Part of a small language model's weights: 8 heads of 64.
MLP neurons of a small language model. Each row is named by its layer, matrix (up: input weights) and neuron, and shows model dimensions 352-479. Each number is 128 + 32 x the weight over its row's rms, rounded and kept within 0 to 255.
Before each neuron's rows, "fires in" lists the words (lower case) most often at its 100 highest values on Wikipedia text that the model never trained on.

fires in: "other", "some", "another"
L2.up1853 [123 153 116 163  89 156 151 163 186  66 158 157 182 176 166 107 173 217 150 152 140 151 113 104 158 147 100 135 123 143  84  96 169  78 124 157 137 197 144 115 136 144  69 117 105 114  65 200 123 114 103  88 143 114 194 103 143  97 163 110 144 115 178  57 177 133 134 124  88  86 130 186 127 108 170 110  87 145 155  96 124 169 130 125 135 166 134 121 186 112 154 155  89 143 176 183 123 161 124 120 100 111 142 133  72 128 126 101 138 153  92 199  96 112 108 160 141 150 157 151  94 175 109 116  69 119 152 173]

fires in: "other", "another", "one", "more", "major", "partner"
L2.up2046 [144 141 144 142 151  81 124 123 178  88 158  94 136 140  92 113 136 115 135  99 112 162 184 152 118 123  82 154 140  97 151 137 130 114 160 181 123 164 160 106 163 181 102 127 130 103 105 194 147 149  94 158 123 165 190 123 122 181 183  95  78 142 163 137 161 153 108 163 133 118 160  56 173 130 128 166 134 185 141  77 178 104 105 167  99 133 163  70 127 143 116 110 144 135 182 136 111 151 135 109 132  70 108 103 109 116 156 119 169 113 114 198 152 181 137 103 160 172 136 143 132 120 117 149  77 139 174 119]

fires in: "two", "duo", "where", "divided"
L2.up1880 [133 126 109 129  74 149 141 147 100  50 149 165 136 159 180 163  28  65 132 156 129 198 129 176 114 119  72 140 113 119 106 178 120 160 116 152  85 143 132  96 172  82 129 164 103 141 160 152  93 155 112 166 100 123 130 160 152 126  81 115 125 153 123 127 152 110  98 151  99  82 130  80 187 108 146 117 170 169 149 115 144  82  86 129 158 121 122 189 129 118 122 133 113 156 117  89  63 130  82 127  93 130  80  63 103  98 158 122 113 155 117 142 117 168  51 101  75 133 208 107 173 158  89 195 131  73 152 147]

fires in: "direct", "media", "other", "radio", "road", "street"
L2.up684 [146 165 149 138  94  85  94 111  82 108 127 103 116 113 161 130 146 125 146 153 138 112 105 104  82 113 141 138 109  70  91  89 129 170 127 142 156 164  71 155 173 142 104 120  70 162 130 151  58 150  98 116 118 152 124 161 144 120  78 155 128  93  57  91 142 150 121 132 154 130 103  91  91 151 126 178 138 175 206  72 124 119 116 109  82 121 131 133 120 155 105 129 158 139 195 190 134 124 146 174 124 139 176 109  93 133  71 121 101 153 125 156 167 189 143 147 106 144 122 137  93 136 166  89  80 134  77 200]

fires in: "well", "much", "such", "known", "place"
L2.up1412 [172 161  97 139 130 216 116 172  93 137 135 114 169 101 101 177 146 125 144  90 122 136  96 104 135  75 127 112 115  96  92 132 111 122 102 135 140 153 165 116 113 138  90 122 120 122 164 105 121  89 140 143 111 114  41  99 148  76 142  89 182 146  76 115 131 101 152 115 104 161 124 101 122 171 198 133 132  60 132 145 112 167 117 100  72 152 178 103 146 122 100 166 156 128  94  99 127 156 197  97 116 186 149 125 114  81 155 115  71  92  84 144 127 171 186 172 121 105 161 126 191 155  96 147  86 133 113 129]

fires in: "between", "both", "two"
L2.up82 [149 141  47 142 142 177 129  97  82 172 178 200 179  94 139  90  93 111 128 143 187 144 103 137 104 162 130 117 138 120 134 111 121 126  95  81 175 107 150 132 202 234 181  99 152 110 125 137 104 104 199 172  94 155 117 155 119  79 108 113  93  76 120 123 167 161  95 113 141 180  99 111 192 101 142 128 166 143 126 176 112 142 130 151 153 126 130 164 118 123 138  82 173 157 164 128 173  73 133  88 116 145 128 123 119 134 119 146 158 123 160 171 147 130  93 126 117 177 108 135 165 129 124 197 112 146 113  67]

fires in: "as", "like", "before", "since", "after"
L7.up715 [151 149 147 134 151 128   2 156 127 144  82 174 159 122 179 105 103 125  40 116 132 128 123 101 201 174 144 137  75 136 143  49 136  99  84 120 104 191 117 125 109 175  83 119 142 115  93 111 113 128 141  89 128 185 118 117 110 140 127 110 134 105 142 158 125 149 176 126 112  85 144 113 147 161 166 196 116 142 146 128 182 147 111  74 128 143 118 126 154  98 190 205 130 124 135  91 103  94  84  64 123 142 142  95 152 111 145  77 128 133 155 109 155 170 106 148 102 124 131 156 139  76  82 129 102 158  96 132]

fires in: "de", "do", "camp", "discolor", "nuevo"
L2.up638 [134 141  88 123 100 124 112  83 115 108 183 157 137 170 149 133 181 118  83  82 135 150 137 159 165 179 147 121 103 177 132 101  84 138 149 109 213 112 135 155 134 117 130 193  92 105 171 113 167 103  90 121 107 160 146 139 110 203 106 156 135 173 126  94 127  85  97 154 174 114 150 154 119 166 112 118 173 170 164  92 170 161 146 128 117 111 163  97 144  98 109 111 155 107 126  79  94 145 134  99 167  93 124 145 169 108 197 127 139  83 104 183  94 128  82  85 139  89 155 176 164 145  94 101 125 136 154  72]

fires in: "first", "until", "opening", "since", "within", "only"
L2.up1531 [109 200 104 126 123  86 206 126  76 146 122 134 140 162 171  89 120 174  68 122 138 122 138 116 113 118 170 136 109 101 204 138 142  61 186 149 100 129 114 104  82 136 157  93  94 172  89 128 116  95 138 120 168 143 152 182 141 157 129 161 193  46 166 136 149 176 165 144 126 100 140 126 167 116 106  79 140  97 164 129 164 108  87  55 175 125 104 121 153  83 124  84 125 134 167 115 118  93 165 125 100  95 127  96 116 139 147 139 129  51  90 162 106  89 163 144 175 163  64 141 146  98 147 149 131 150 119 146]

fires in: "november", "december", "today", "october", "historic"
L2.up1888 [131 140 147 200 120 163 136 125 122 165  75  93 130  46  96 127 154 144 119 113 118  52 161 112 124  71 129 119 116 135 133  80 120 173 125 129 174 136  93 125  78 178 126 131 126 140  96 118 169 148 119 115 100 210 173 131 165  71  78 117 158  80 153 146 142 149 138 133 126 150 194 145 155  79 142 127 130 131  90 106 127  95 117  60 116  85 129 161 143  92  99 144 143  94  81  90 152 199 167 116 155  80  71  42 165 150 170 162 154 144  95 147 170 162 113 180 172 134  98 156 125  82 198 145 105 153  90 109]